MLP neurons of a small language model. Each row is named by its layer, matrix (gate and up: input weights) and neuron, and shows model dimensions 0-255. Each number is 500 + 25 x the weight over its row's rms, rounded and kept within 0 to 999. Numbers have three digits each. A neuron's up and down rows have the sign that makes its largest values positive.
After each neuron's rows, "fires on" lists the tokens most often at its 100 highest values on Wikipedia text that the model never trained on. A number after a token or word is its count.

L3.gate287:526497468484527497477541534488471487503494497502539525508537502497509479512511512464536520528479498522509538490518542500492494492506526477473497477459482495498505541501538536520557472504498511474490413461535505494483494493494464515490503514494518538480491480559520486513495506468482454523543467480476490481492448511527500510493533511488512487490530504487519495526549431520465463502490550484483475466476481488523480521470500515523535478494507498528482556481427513501531477481494533546500569503459507535463513481506493511513483527502476498507529459529487465468488487474514482493500513463520496488482462512556484472513513565473494527494487509517481504522511476520473501486477526491525517450507491509484518487497522484473484500498562503508475507526527509493453494512468485
L3.up287:551537452477507538424491518490477530536469540495516535495488516517520505526498526441513551540481496518498448508518499492504467549524500514479483520521465516523524519528554474477484486509506520465509461479499485459453535523490503493490506507482531545446518485520469495523496487477487529517517475513500552496524487488483500471467510520501542502515489522505473523474491487504525532500560519455481492515516500524533509535462490523513511489537480490491497527484509522517537503513503499500496503515453489508490553487514474528485505487473482513457497460543491454490475519513500536497534522500544476517458514532555473486497486556498511557514527533501485522504531496480531481495478523479513493507503516547518523492516515487471486481501508512460501489535496491535467484529508468
fires on: " St" 40, " Sch" 24, " V" 21, " ad" 11

L3.gate257:482495484482469503536520505522514524531489503511489489522493452445476475512452486498496512543486502498495535477517540483518472498513455531499483501514511479502477524524494525496470480532459504472519499535490548469483484492453546531503512475468497496499508468536450476475518525481520489475524488469494477471519455475486534458513476506465478509442479523474451533500511527504502510472511484505518516483479486479509532521529475470462470488508470497506525509479531529460523540501488501516519528483513470526484478519516505473456522474493537515572479490484512498510483494507497494509503473488484547522441563528549482534497458485499514503484520514510480523525555496474538473561492487473519498498495490539519479470461520489528454464516520502491485490527539526505473512546487510
L3.up257:479516488477479472496513500487545511498477507495479478478543515476456541515478503551529509535481514470483519510492493494521466471547485467524474527468465510513518502468495513476448520554446470491506504537524535517487524478488485499537551505468477491541445502513525486539506468462533514492511470473491493504482514543505501478528479496512476497448514539495477445526508509539463481515451503491499520475477458541503533494539492454513460487566436458496521512486496510489518537496467487488514532484516489500504488571515461495482469495492514536510521503516493535533512497520483523474516484477537488495455512524482525483514494492496506503510498470526475513532560508527508490498485508497485477518490477502489479497468477489538490482532559518511489519483532509506472524480493485
fires on: " |" 61, "|" 39

L12.gate407:482554471500461513481566502447467483487508510491457523463528534515519514544460503510479491519547466496533495477496482526534470516530542501530503535483493501485500446484490502465481485517509504492484492512534461546520465480444450484522504466500521519502502501464494528512471514533516479503530524494537509480488495505513485485459506484490524536519451516473456474449491484520509496454537500486522533528462471485498521508486507516507497523468492543506499531512492494471481519538522489509519486537479501501520555513480483503529543529476513511514470488532527449524530502475523533533491529485518491531562509454497475442465496515531455481466466521496478544489509523481493469499467523498488453528500505505499499484510471465510485494518515476478471475510501500488494520512511498
L12.up407:544534465479488533512503475530541492489527509512485519502510455554510529506506510516460528487487503495529515463508505450484476501507520480495478483449494498475540499509506530508480515498509473487510494494433547517478497496472495492503517473467502526501477480484501509501540535479464508557505482476500502514495542514524492500502514460508501478527530473544520458495501543508488533489497483489499447502504504523461505499527541468465500522503506474483561537553539473498486531500450500533484519502479500470538499482547556493506531486487503526514507525488549501493492472501491528537514461513515459556482530468525527501514542508469498506476457442465486529492519480510487457545452505494520485544473547471511482477520515463496520488495544498496461513538490487512500487497508506
fires on: " de" 40, "-" 12, ":" 8, " De" 7, " a" 7, "o" 5

L10.gate7:533504512450463510521512544493509531528453531510518473513516462524559508536493561563503511488507503526484499507451502504519502521491508475523494495532532457504473499471494530463524526494465487473481486472515470516512476552491499496489467481500464488539470488504506510505508532533482495528486485497533504489517486542521522476473489472506500487479527553505511501510492442526514462493512533508445489504538529510446499507508481495504459508515513470510493523495517509516495483486480458483520486475543427469503466442508505485523539535491540535512499522480533474490479481481508525538485532487460481475513479574485470460502512492506521509484513496491506470484525477552481446499515501469503460483520450532500489484494516504508474500504500499508485527532455523490489471481500514
L10.up7:515546469505507509460532516532524504517491524488463510525521519559488493465508513526502523518480493478467496489494444519519481524466488494540506503480525461506496514481532487526494459505493520535496477489498483457508494511545492517527441483488527534535470513467505471503503498482530502520508472472510518495500497461490453491514455497484505489521508494495509466572458480500539491486514478479490519486472481538517498511520502496453489463520483457480494489516446520494473493519512465480483514452473544478544468502474474523508520486517500498503495531459536464489489515486449484563469498511498464534520460558516483458458501517483479501510541530477498540522514493528483483521505500494538480473502506451497502527490488493500507475440467497431461500514475510521484499531516475
fires on: "." 35, ":" 11, " it" 9, "/" 7, " there" 7, " It" 7

L3.gate440:506489511483481495515491495494481514525529488506492473473468503495477480559493486493465543519529558465446487486513522526536453551469498507540503492498470494511465527525487488531517548546451514484483476493516451563511483475528505518546484463474515523506521463541452471484531508520520504512533511467508510482500484479509504513485483524449444490473527520501494511490500479519530501499468504500500532473494502502491510489481508516494464473546482451500523468468487522476512452521488523450471474526491474547527506512485550460528503509493539498474480527504519514489462523501535488486501509493523492497462515508509486530474473537520518491516493474473454511460518478479530477509493542429505515506533473518477501493490508509477467524488524555518496488483527515494488534529524528
L3.up440:513518480511483526549551526493531525536471491527489511534430494507503489509481520517526477500464522501459522495522516494516527519456539526501536504547494485525496542539487521469468527539535497524517529542515499514519462448489495520484470457500497462487499510490510503446513483510535499488481488524475507497507505574475496475492542524510461498516499487468451447510480498466543488501467465480472517496496467513544490483528507522479473495484459463534532537421527534483526512480482507483509508516522471472515479520523527457490510518507531477510479501520499506530521479490533481498488521489520519505463520481488518491503472476512508464508515524503496510512487528477511507465498537486508537533505480521496502476458576504536508476479487461465502486484479537498467493515509513
fires on: " |" 91, "|" 9

L3.gate467:526509500514494474491534477519486469505474491524431477487505522501493516544502509510509501480474499537459470509477487490452550478506444466501488549457530491497489504494502511513481490505500519495518442485522515463474465505488492505524526532481526491488520507473502552508482473497499529482535474491552436490510515522466507528489519506457470505520505545506561504471519474457521493456507531506451504514514483499454508523494495495508495508516572531490449508526536527487526527532507537479479502478486485466511484517523507572484497509525496530449523466472500504529520512457513521480492501512503511514478462479481523507498464487499482484459490494530508459520501514506503517484505519513523472552468515529521497493546526483485514514524466490495547472505537537521465477534470500
L3.up467:499531502495460524527459489517533476496494533509480512497476459516491498491516516440541496494464492538509508499459495498491519506519491498515462503479505508483519460456505482533520467457485507469492475453491535485480482490489527500533457529535549473489501512525505514463554496533496542509527480494494464528537489504487485544499534517493489532495454455491498502532448462542515514451526482469476516490509478476505520516501493536505502532501491483508469502535522543520499549547527506484450504495499515504516535537463516493509559478533538514487504502498551521528523526469520493487443486549489501513493514476533511508513544488458514517500519484519522494497521502480470523496550490494537483509460502485492517487501461445473504472494499464492494504489523510521503455435524502
fires on: "r" 37, "ish" 8, "h" 6, "ee" 5, "pl" 5

L6.gate50:498520496531481441505499474510516507491517495536478467506522467536496525477477487509477509514519507539472523545517502490513482515526507480516486521460451518471474500521519487488510496477522524519533487535477526482492529499530495508552481517525509480505509498551490460512503495504468474486463494508473515514520543470505490544488515484459487491491520510487478489464521487496526468463491518463473507492539525542536551490527504529487515522507555524503464517552487502510500543508442501510537503507524522490568486499512516519493516496500470491518515525503492551514486501574485489474506484534497506508500472471489477494536532534545454498492433512461517557495433488499479512495530455541510455529460520473483559505501504504522495466500495482496488523522469495491479488512471485
L6.up50:515512470535552533433455519502514489502490506493455505527567475510476511526496465492501532552521502535519578494493507487471496522507480493506495501519487495483472510467479508576499515526484474485504469518447516513480507479536513473499508475528488544529461514553487463481507461486479481487526485527480519481539521511535525520497488478482462498538489509506512475475506511551509519504482483466526510466497494470495497499515503500502501500556495531481485498525483521527482457476478475500490490483473484499515496489517464485560476484509487487517517523509528490467504509465528519468504528444470456534482506502525502489502499509488503514473474508512472499478499496505534503556498446510490484547495502500497555464514477525492480494472481457484479514548508522532516552476474549
fires on: "=" 34, " from" 18, " in" 8, " |" 7, " War" 6

L3.gate273:507495514477478487523532438464514470511509477484465523514476502481488454499480473508474504495476487458509485491487470489499511482496465506472491508499486476517496566512542514514457497504513491509535511479528450552531471460523475492480548476475504506526485495472487489488542502483501533482524521499510503485511481530498529533513483462493493495485481486481545484515507533502559522492493516477487482532520465496505499506512525527487492500511506454513566466517529505480545527507477499555492542515509499486479431506509518490464508486510509527476495502532533502473488497548514522497505526521539527500517524527490498525458514472499499536450469494491481509512488501478439500522487512522542498405495502542440459535499476512539518511500473498490462471468525470497460465505494483
L3.up273:458469481555472538518496452523501494526494490542515532528493492467506447477505528486465489464493494479482476512497457518519498496531510512534508491492552490540480475574482501523524522505498506487504496495536557512508513482503506446505497491527521504488528513483460517475507487516521531543520472497482504513525489516476539474478498487486515486497499483498507503499505489470519532504423516516443486493512529485491493543528490502498525493490474439536495494485533466516469510540498447489454522508500484508459518495499517462464574504487482531483482505484521460506556486486485457523476468553503474479479503475503524505526556447508484498480502540481503503517511473483516506508514500484538480489527479521464504509556508510475494500543470490486493496491482513530535456485481485
fires on: "ha" 11, "h" 10, "ry" 9, "er" 8, "ish" 7, "hi" 5

L3.gate189:479525497494495480489522541498530489517535544449515504479510513489477497505518477495552496527478538512550506462497478503524433487523488524508476494486482499481506507515535520553504469498486512498529499526511483503487513469523507509526460557500510484550547545482453489457490479529532474473502509463497502443527543504471496476527482485502531486503492507473499483501505441519496514492471528508500518496500501523501473546480517525519500495505506522498520498546476525518518461506502485436534470541488521502504490456473492463511515520511518463510497511514493495487566512500459478493512525470492531545523489485506472471482455533533514522528484535505506466485505523512493481491467481481521453569494484502539478499482432515497475493480521507492486535485459467536487495509535542
L3.up189:468473524524470491545517521515499461503523489510520493499501498501459514504545476472527514519486487502500521490518522546532482531493526544492509494496499520522484468471464516470542468509478501520512493504547506551439521518515507502491481524454491486500514503492473482491481503445545532497467519496540483480481490473518497496488520498484459509483507520477531500511471526542508510506494456495456486487502470492521479499496537523502512512507485551538519512503476501474529520469521471501494482515555471493528482475528534506531513473514553470485521490580495535542481504500531515488498510494494515504484485503528496486505530440529496463497507485481507507527444469499507517544485504500481526449469447497466491541445473444506469566533461503548521488494497527508489515495535508
fires on: "\n\n" 79, "=" 12

L9.gate455:513526476465542509504529495476460511531489497498492490431489515544545471515515473499526489511518488512515508454502502543528482478462563517515506518449471475483482517515479522472491502547492523514496481475523464515496540477532437488504503441510510519490540502516462456506511458488511529479505513515512487506518567516491516487501477464528519504487497532498543537473529511476503523506481471479525477492481483530464505494464497484500512512525508558492491488468505501480503500503483460503506484517494515489464509464503524477455525551550562520509505514490529488486517529509462510509523533523486487520531542469507519478523498520509468519503531484475503486448516527516474517504485529474534500534534502520482500507478470498501471542460501543468511474481488488472457532481499557
L9.up455:498530493447509479550491490516485492535517521536514463486561511579488478473519487461489465480444449464477463481520449496479468512487526475544508446464462505475477478475452461522526534516510510507475500484498479495485533514502515503456516491503506476489534483490489502493505508461488532547475478527483497505516541481518514486516471508487501525552550482522512480494510500520494519523495516471487473476527467479484547454508523447522506465444526528488495534527496516488488485495496489500487542536525486492499522492522499510500481514517516509507531516522540524496493511540498533513551509508538480495479504512563524460489554506475498507473518475488468513530507475497491480532501486506536528485504487494455459514480496498505498500503478545482506530504493508451506492466502531
fires on: "-" 54, "\n\n" 35

L3.gate65:529480498469486508508515523487500504533483464517508495497501495461478493474443546495513495518469496456503559505537495514497543543512487501504483468524508495476482522479476496457483538510473519447503506515496473466490510495487530492483487511493497500493512497520503512483529460501555461492484482501509504516482417493489488476499516493540493505497522537531529542475543516527525533507506559504471518467495523542504506495475453518507527510478457517475494501502543489469479491504465542501504539532470508511495498520478510489512528505507549530540458465492542505504510510511509502520508457474479532497511539468495454510478444520477490504509513497494493542511552499505484475543531511479462529518465500536516472473489548466496523455491528499502490477482540474505422504486545481
L3.up65:508485520425504488525525464462530518535509530518499483505491515464498486512478465490508522523491545435468558496509515490509526479503516486468481491504506485482455526530462486485463501512500493527507497517500504496484524466537503481493488513457527491492541480545475493465550498493488497492504472482520479545503460457497491494513496542517471490473496490518531519534517527509511523506481555504466495475497493492504492470511480494526526492478458493475479451474557516500505486519501537482536515503490523491477508491470539445517499495483496548502526478534531478525476542504509476508525530468474461492497564463477462499482471476514485497503507536514485523506544500464535463474527480483463530528469520535566479462461501486487479465525468481489473492486515491475487488501515461
fires on: "|" 69, " |" 31

L9.gate374:468490486509514481492544495492468521484506483490504463544532456559470504506517515555551501472507519479496490495473465467516495484480546536530496539490519485500506479514472520473498487476470442487504466529515526471495509522520490511515480476517508517522505494512490505477511513488466487547484462504463518491517477492476508535523470513460481490501500527518531478520467474532518485518542501497461520511544520479541475483522517550497446500495516540514462560493546491517489503461521488495474489512491416529507511490491494536479488531506479470502465537515515504519501529485502500510519500487498494522533505547521473474504482509485476536517558529537501479483521471551508466513501508500512483541519464475500463504482506540472482503547467543512463453493502456497500505516547504
L9.up374:520540550508492502487538512496515533494493497480519484531505521525513508485495497493531508559482464526497495501480517542496483497506543534550508482469486491482507484467516536493531450463501470476495473508550515521526534456483490458485465492552535494484464496473490491488496485458472475512523496499492502485461453517539530531524476540530501449499528455515489455516519495496512509487490519497505475488505521497527479456505480556478492522526492479558494454523507519511486522501517489478484512475544492494522492493487513525483516488479526475463513527473490543496506502471531511451477502489460493523520483485502479483453492478477495541513485512535541529526524533546518479505535519515551490549519473495476438494497532451469512492526491539493486446489507517483519501479544497
fires on: "." 34, " bo" 13, ":" 11, " as" 6, " to" 5, "t" 5